{
  "num_key_value_heads": 5,
  "intermediate_size": 768,
  "vocab_size": 1342,
  "norm": "layernorm",
  "rope_fraction": 0.5,
  "bias": "none",
  "init_std_qkv": 0.0486,
  "init_std_down": 0.0,
  "beta1": 0.9,
  "max_grad_norm": 0.5,
  "warmup_steps": 200,
  "doc_mask": true,
  "dataset": "wikipedia_en"
}
MLP neurons of a small language model. Each row is named by its layer, matrix (up: input weights; down: output weights) and neuron, and shows model dimensions 0-159. Each number is 500 + 50 x the weight over its row's rms, rounded and kept within 0 to 999. Numbers have three digits each.
Before each neuron's rows, "fires in" lists the words (lower case) most often at its 100 highest values on Wikipedia text that the model never trained on; "fires after" lists the tokens most often just before its 100 highest values on Wikipedia text that the model never trained on. A number after a token or word is its count.

fires in: "but" 43, "and" 14, "do" 10, "so" 8, "or" 7, "time" 6
fires after: ", " 37, "d" 11, "s" 8, "ed " 7
L2.up645:520498485416490452565503497435500475448576558419529516520543518384353506557502520518480511537503522507577441443472530597560479408509435582532500388496559569466560449485538418427490526528462485566575547496460492540573492534520498434472536535512388527501529498519481431475554499597437438474539450535467474539560536475507497400459543505549522532531488409446482433494465554475434504569571430578492513565497525499447446664543469498481496465454471550445416504578518577482519524477517536
L2.down645:488439562563504418537514453508431516496441541617488528549510509512503458465452472567536472511524462449482504590486493444444403537446476451458528553426533405443476471575473527676417554530573514407509417454519482504528448509468513569467446478454497507440539508555513565568446479514514511454512608513418532474484462477458487501523515577502520411494502481491504490545474561499579561603515552418456512532479489576459614409405423441526542504520523422452515604518536477524487547587516487

fires in: "and" 63, "or" 14, "but" 13, "while" 4, "candidate" 4
fires after: ", " 55, ") " 6, "\" " 6, "| " 4
L2.up541:536468520539542487492427533595441570529607450468488548539481524496531460507497514544509489600632525497450475497555502537554570487549445440486510489515514509478479538570493548379567464567445497567544560470591520491484478471492514594608466484550384521583400488490476428373482461412559453536603426517426520492522451487433455476415525619530556465498502513482401525549479486521487490476467459440496566516567537523499484476488459488440408490473467465505483407503442518600527523480467539
L2.down541:447432559411602524579567417553583527460576446481471420560455446456544502416442576461423512483499476402572486432500466525472470478548482550428575543561484549522507479456491518540598512524544486465513530475576470497572393527494536472467466498504564384526529513431494513437541417514424468546578522531428414548465502479514462410432508504603534481591544453462480520440554513491456554499526443592527488476501450522492546536602458498587486523460524425486509570508489582541515435475481511

fires in: "and" 67, "but" 27
fires after: ", " 96
L2.up366:488451534545480502443411580487555486543477417587483563527494609524516471442462479481484531510509557482489469492558550578554447450489495536536462577493491507507512440562427478464603457501451496511553517513551433479453441564496561446517493520523462473464467549555486488495575400393460448553546462590431627493492493463528501412505505555519476511402472517513560487491367423527448496482567441527545535506485559524492568539511517447578463528377446504483521548522549532574605399422400543
L2.down366:517499597430467409521586505528492521461499460588540513438491531418496500464441550520405474481459425408418389533368520518487464501585546527455558538479465550488416432518562527514491514582543392491605590471507431521598446505483533484523478481546537454566489488558497516489591470379544622478522474471538475465540544474470590525527462506480532398393505520531500553463454516544503462481541454491567538520504487547502486552559563457490533567529511508475544496484553463518454395517508419

fires in: "and" 34, "band" 23, "candidate" 12, "husband" 4, "brand" 4
fires after: "b" 27, ") " 16, "d" 12, "re" 7, ", " 7, "), " 5
L2.up433:391525557538536543505396532497460507560577452531433566601522464446434543459547494417556576592531546451543440502439450519426518532489540448465506566478531477466467416412489497488490470471581585494506568497555521467477476573437455504453499518458466451470449559358523473514510423437516511555396552541485473467455519493557439602593575592540519475501412534385558494468479505475541541529575532489500551470548491500537556479509509404522447530460549533513539532506453451487490406425534522
L2.down433:498404561477461449421534447520506573494446481441558460467463507432532488476529496526437484412403382546507505522484522552480476461480446532510555473527477576519542502546583533606559615406439567564532440466493485506571532437553531545540465420488550515600594550392493556515434519494428472577562432533500442487525493497443550496506483536493608527469545468505487405528492430499512591553534449541571487588379490461460496494533492540468524438530496532450511529454405500449500574543482458

fires in: "the" 88, "main" 9
fires after: "\n\n" 26, "by " 14, "m" 12, "with " 11, ", " 8, "between " 7
L2.up14:526513452557523501538450554477567506424463524576558534505410505444554543513491451409522531532439489489506433433439520414516471562576478485528504449512457394482462479435478564489583498436496454376420507525543480535483449391475544416428528459536545520512439507498458511432561455555438432566492436494506502616623487421487452558468501553510603515523555512505476474378501507539545431398547450564476567513462550504539540477495499553507516505488632549520468592510575529503537521523531495
L2.down14:518480495527493534494455449549476550454510405522406527488601516497457536491607536506523427499517519463381468490503494471382425520479467529528515503525484446551538529420529471532514566557551556567490435446481426523516541484519495529497531533507519547455571361558576522270484494496495572434500592614555431470502506529477474527493476548516472517540473518574530565500473552495483450487493475482541520445489526520470552517394490540423483545538554492514528552510444432491329529504519500

fires in: "he" 57, "and" 42
fires after: ". " 52, ") " 14, ", " 4
L2.up557:385512539484605469490520527517557533455524518556551449503490461572463523541477434489450534560516618482511546513435491438482439528413496468512434553469415500557419429541413545490556527449509487450539682416476471523438497507475461583552491487481453494470457495520552435481525500453489429587508607584366546486462505468528440516585543546450556388445546552485495479473491509546508462486513476527527543579463510581510481428488506472501427515471553524555474461453485478518558517365547510
L2.down557:489581530514480504514534498501511463504586492496462537537485498503425500505541542500464593348510530511556443500471537488500429460514462582463571452478582485540538551608585523450499509524523484507557449447517430512508389568547485505485478488557481470530528443478530505310490498480477475422531371500460484436519469511452496492549513566595454353440572539558491525488518462575478547469511528580521432500622429478556540501592495507472430550514506503463490490475497540529499468431537370

fires in: "as" 23, "including" 13, "include" 12, "like" 11, "by" 10, "included" 7
fires after: "includ" 23, ") " 11, "li" 10, "such " 10, ", " 9, "eded " 6
L2.up735:426519478556407589493534471491463485448473503453579455475507485412499543448543503535588520510514505461428462509370574420537593538515550395435470504500542563516463497492628400510556518501452648545481480477458541499562571472487471424433511476510460378505450516463520487535441505449497551480501561555510453508542491499456533561497452509456465414474414549516540490501527530473465526462576554549429487576486446499603457650490485536554480453529522602497448472543464465490507523551555523
L2.down735:453471456540553501390520511394507474459621521396510487574554500528432499469548463587459557506514565589523546437474513588476423537504555558531482437502478522507579438519479483518521491433480464527531411544479549444593473490572519464581491463419468489587408576369500522435484540497489461476488541566354403532519516453462569545503470436552539500421503475548475504451531562511471444516522498499548553477562434454576503551514509467466534449538531508573512520509437409515403496500516545

fires in: "with" 31, "as" 15, "of" 14, "like" 7, "by" 5
fires after: "well " 17, "ed " 16, "li" 7, "ing " 5, "ment " 5
L2.up231:587474573546430466496560565487591470420421403457516498438546456481502536447500433580519447532482625494498560465463582539552550498504452510446466514556616568493409519516477489523448468488521463594471548530478528445544509524443545446525502422460396547455439605422411532459460497489560396504524521570494480522491534471466571480502529534403544481450456477527473457558463548474395560524465535525439489536488478459493502526554547460544574497560473556627489483547487516422516561443441546
L2.down231:439517496497475573477537445478429517479518520470434478516442469549480539577510440444487514536522485520544500513543462464453512588496555539496464502604450569504490482493497539428548402572575491528577446439461497428574514526499483505488481515419562493591587449449526503250466512495508649482523512477499445513568592473439532516563441441583491505531445424551484528516544476546541492444508534475533494539519490517536467492499551508438390513513565419439515456442536547556422556466526451

fires in: "several" 22, "three" 12, "five" 9, "six" 7, "east" 7
fires after: "ever" 22, "e" 10, "f" 9, ", " 8, "si" 7, "ev" 6
L2.up112:585479396582485516516423554566519573442555495552544496495491653522493514498521498451518521543537556542439487539383558516540512465508507513561537485467492556469566443490426515479502469591513428490467485573520519602497482502461581404534454531464481541442463577533474448601436516468471433396490465514459546449560474496480504496564496554546522499619486428458500427461486443411459450360495428472457454549530466529418504487545539479488475485492500432430530500455548572423482510457437590
L2.down112:457520450439578553477504506495536493466527495401545517436487583468577420457462505468455506503493462572583494481582483493514544548489544578518594443494488459524537506512555480471531616487520493484483421487544559502501467467509430547544421488514599443553455503482491430406441532539513581515454535494552463532438453526571449475445486480538500431481513585545491606576496484560421563503379597498455434519564521501434388370512553519509518547527430455540451545398484496494404502416542498

fires in: "and" 22, "but" 17, "have" 6, "with" 6, "is" 5
fires after: ", " 25, "W" 13, "L" 11, "ere " 8, "l" 4
L7.up748:413509448430482506628529533602550585531505482598493439569496464495481482455532565484503527441517516454492406472517502548508531528479475599510488533541504497472454451581468593500482539577515442509616538392506474431540431521454565437488546630479403446535519492494537460448503419417515535507461449522454565428457571481478496408452474505572519532496511502489464450516450400522496573452502349576476513559472514527576522591508437477489455447496540447554541557507493478498505485454464562
L7.down748:601463516549523429488572448503478377521501567413451469404502512497551499509474476506528508577516634506540501520525524571430492490411580482521424486501405607556505561546510456557390422425531475519494464545533500450475511479543551442515544508506478447482431570500501508477452547436461538412494473447443458534663559504499518505486478447436502546530558400480491557536505551580453505563482449392506477533497469460462507500472640545523536560464519478482412540445550460517522537518541521

fires in: "of" 52, "that" 31, "since" 6, "said" 5
fires after: "one " 34, "ed " 6, "S" 6, "ing " 5, "a" 5
L7.up313:541477495464317448540490512435448502576408513452545439488504443477507549438482488535515526467609559374531403453516530476579505510544445528545527447559451591462480471516500535477450481551583398559419489572486505446468540471502379495513489541619513527561468522496553493492511486477552465559513536468485597529549481486439494489435613393500530487430425477452551542500508588559565545570502513499540509591482560469491542467489401543517457469474469488538566490521495505510438519476431496
L7.down313:446579534509551542492505525517479475545464576467484566494508538575498487566468492544445385539482472532593534534520491542489505457488546435455568470487442488566519499533565518491604556509538519498587511459526545454391510547494458472429467489463605502491521559462533577439450550459471447478393487511516499490488472564477507509534387590422497475420559409417511488459509477520508427418515526500452530387426473586651527569421600397532533503495546531480454517423469510505555511503458423

fires in: "a" 52, "an" 9, "bronze" 6
fires after: "as " 38, "was " 10, "on" 7, "As " 4
L7.up650:538490484468518539542518568456495437479478525514543398558448550497595467507441485508485501449548491517576567500427461495586401558493515514503420456477442510501470511512429514551537548506578487512448528517559417519430612457465495470444477577477445525520473521402410475511581521457571513530495553513561506465471446489542497600442469541499582612541469497531481567505483525542508433444402559558463572570529388519500451413586590573567568476438425493400482514512458449529507410486450514
L7.down650:493505465525424490473474568528512562490564529513496578517472436548391517552501523525471477530588497483476485482519515435503510515545466500439518494441632516450526463460551466571554435384521500533495538536449549502528491559358576541465576494558513501532492381473487553448572601496599425350534526499426496496546452383581463547479552421556393502455481549486461515471505572514476583408519453487538460489470518405524503526536515474446491441473572526555510497525400508505515526470548491

fires in: "with" 40, "two" 19, "three" 8, "both" 6, "including" 6, "several" 5
fires after: ", " 38, "ever" 5, "of " 5, "Bo" 5, "li" 4
L5.up304:557447462475615581470516497492503526443486515444574529469605505566518489469541502522524498528553541478574428481435565544507449615516485456515563582568624534457499432542565469472554516493506514503631526509528599486461498455532528487580474541551527462597415450487400495416462524504532479460431547492457471421464481526473527491537473518542568419437434491550487536574484478436492560360524516444463458502524571489481467602535629402433478507495533468458521477456498507526552457509501458
L5.down304:439546581525451510526547566527525497486539508432477550483519516433518466525580590487492470442511482495521470549548504470496477439420551544559584462468388437498547568505613497441556478543578521473435399512530479451475430466560632529464463446471478407492562535475486622326466440465540497466568449481473449534385468559490515520520487385480504509508507511523473484489574488511482501535555479458484431454437526499491527501454510485493561545590550426561541540511490605570448556511434479

fires in: "he" 56, "it" 32, "she" 10
fires after: ". " 76, "\n\n" 13, "\n" 4
L6.up368:474499587463573437515504498566402529502425485499496544460427508518418470442558572481459576524499565432466436523474458526549520541406493506594562475524430558513435435533546528535539518493621511516563503379525475465536511486464482488477475517506474501489421503585498511497487561483345468564510572588490559547522516559436431542501434581541472431483559505511518402482437468561569606513603509473514395484432528564549446476514521487491492502503474532406426473456420506532490434446520462
L6.down368:549476433520480558576483503393503556528482445569527423548561496418546658607481510510460450495458531536462472486501450482501435462467484476561569458520495473509452528575420497457473485492471449394480456552428484518510467514584489559514455531501410597512540532527557538263539446525527502508517407482505511508493473528480422517521504555534519536450516454469493575485508522564550522426419521528515517480499429438490596514542462442528552555487553569539472593520533542477485565446481541

fires in: "which" 30, "and" 11, "who" 10
fires after: ", " 41, "to " 5, "c" 4, "gr" 4
L7.up42:602505538534430497532472540536499586505578486567520450548467489519567508505489548518405457420450516519569504517478497480545434352331448527530517468541512580472474480516551506475365421524478552486517512532556419456482461560542535487463431547465499460544462562484428505445499406491401459469550463503533413555546442530483544484437577503501568468527537549423528528528558484453433575491469428527536580535455509561424557462517489475516522463588461440495543463475468524596473554518408498
L7.down42:451428493453478386490517577480392475476478528557506473395443561404442436459473492563468492538651489508463582487524561490494569510628526471535515542477490445519469452437426521543498525560457433478510536494456544485575508493536471445506615465608500465407555554469474521461518477529442483495431555473491548563496578444518428520540582438477522529565519456481510481455443523438456417560567502483511444492456501471498454609548495553489521555528460551553584571495546560471444465488579431

fires in: "and" 62, "as" 11, "but" 10
fires after: ", " 55, ". " 17
L8.up284:451561541623511404484511493481403536536468511514501499477495443383431478520464454488566501508439525517525474470390485462547460519549512612545531495518510440506520413548574388516449582592504472483503518528553509468479447542446541378544529511490488495558496452507486518487562466457361420540508562432576406601520614519489425485527505537458536445525466500449480494532485543527512502517512400569508524543490457529559491547500516458495404560583552462415482536462521495560571450433431541
L8.down284:528506483405429489615530476503439463513520433487577497472517492569545486404526473518454516506546469473448538415566536536463535505515594445463454563501519498440449500538440532486492428526474477563423464488469475443540525511602534549473543565567449425510529557514453549505499508545565548525555466527477633419505479490556567454523431477574512562454517511617522513499531512468366468517581511390510478434447496399507504504576491524479533437471373502486517533444397580474397550544535487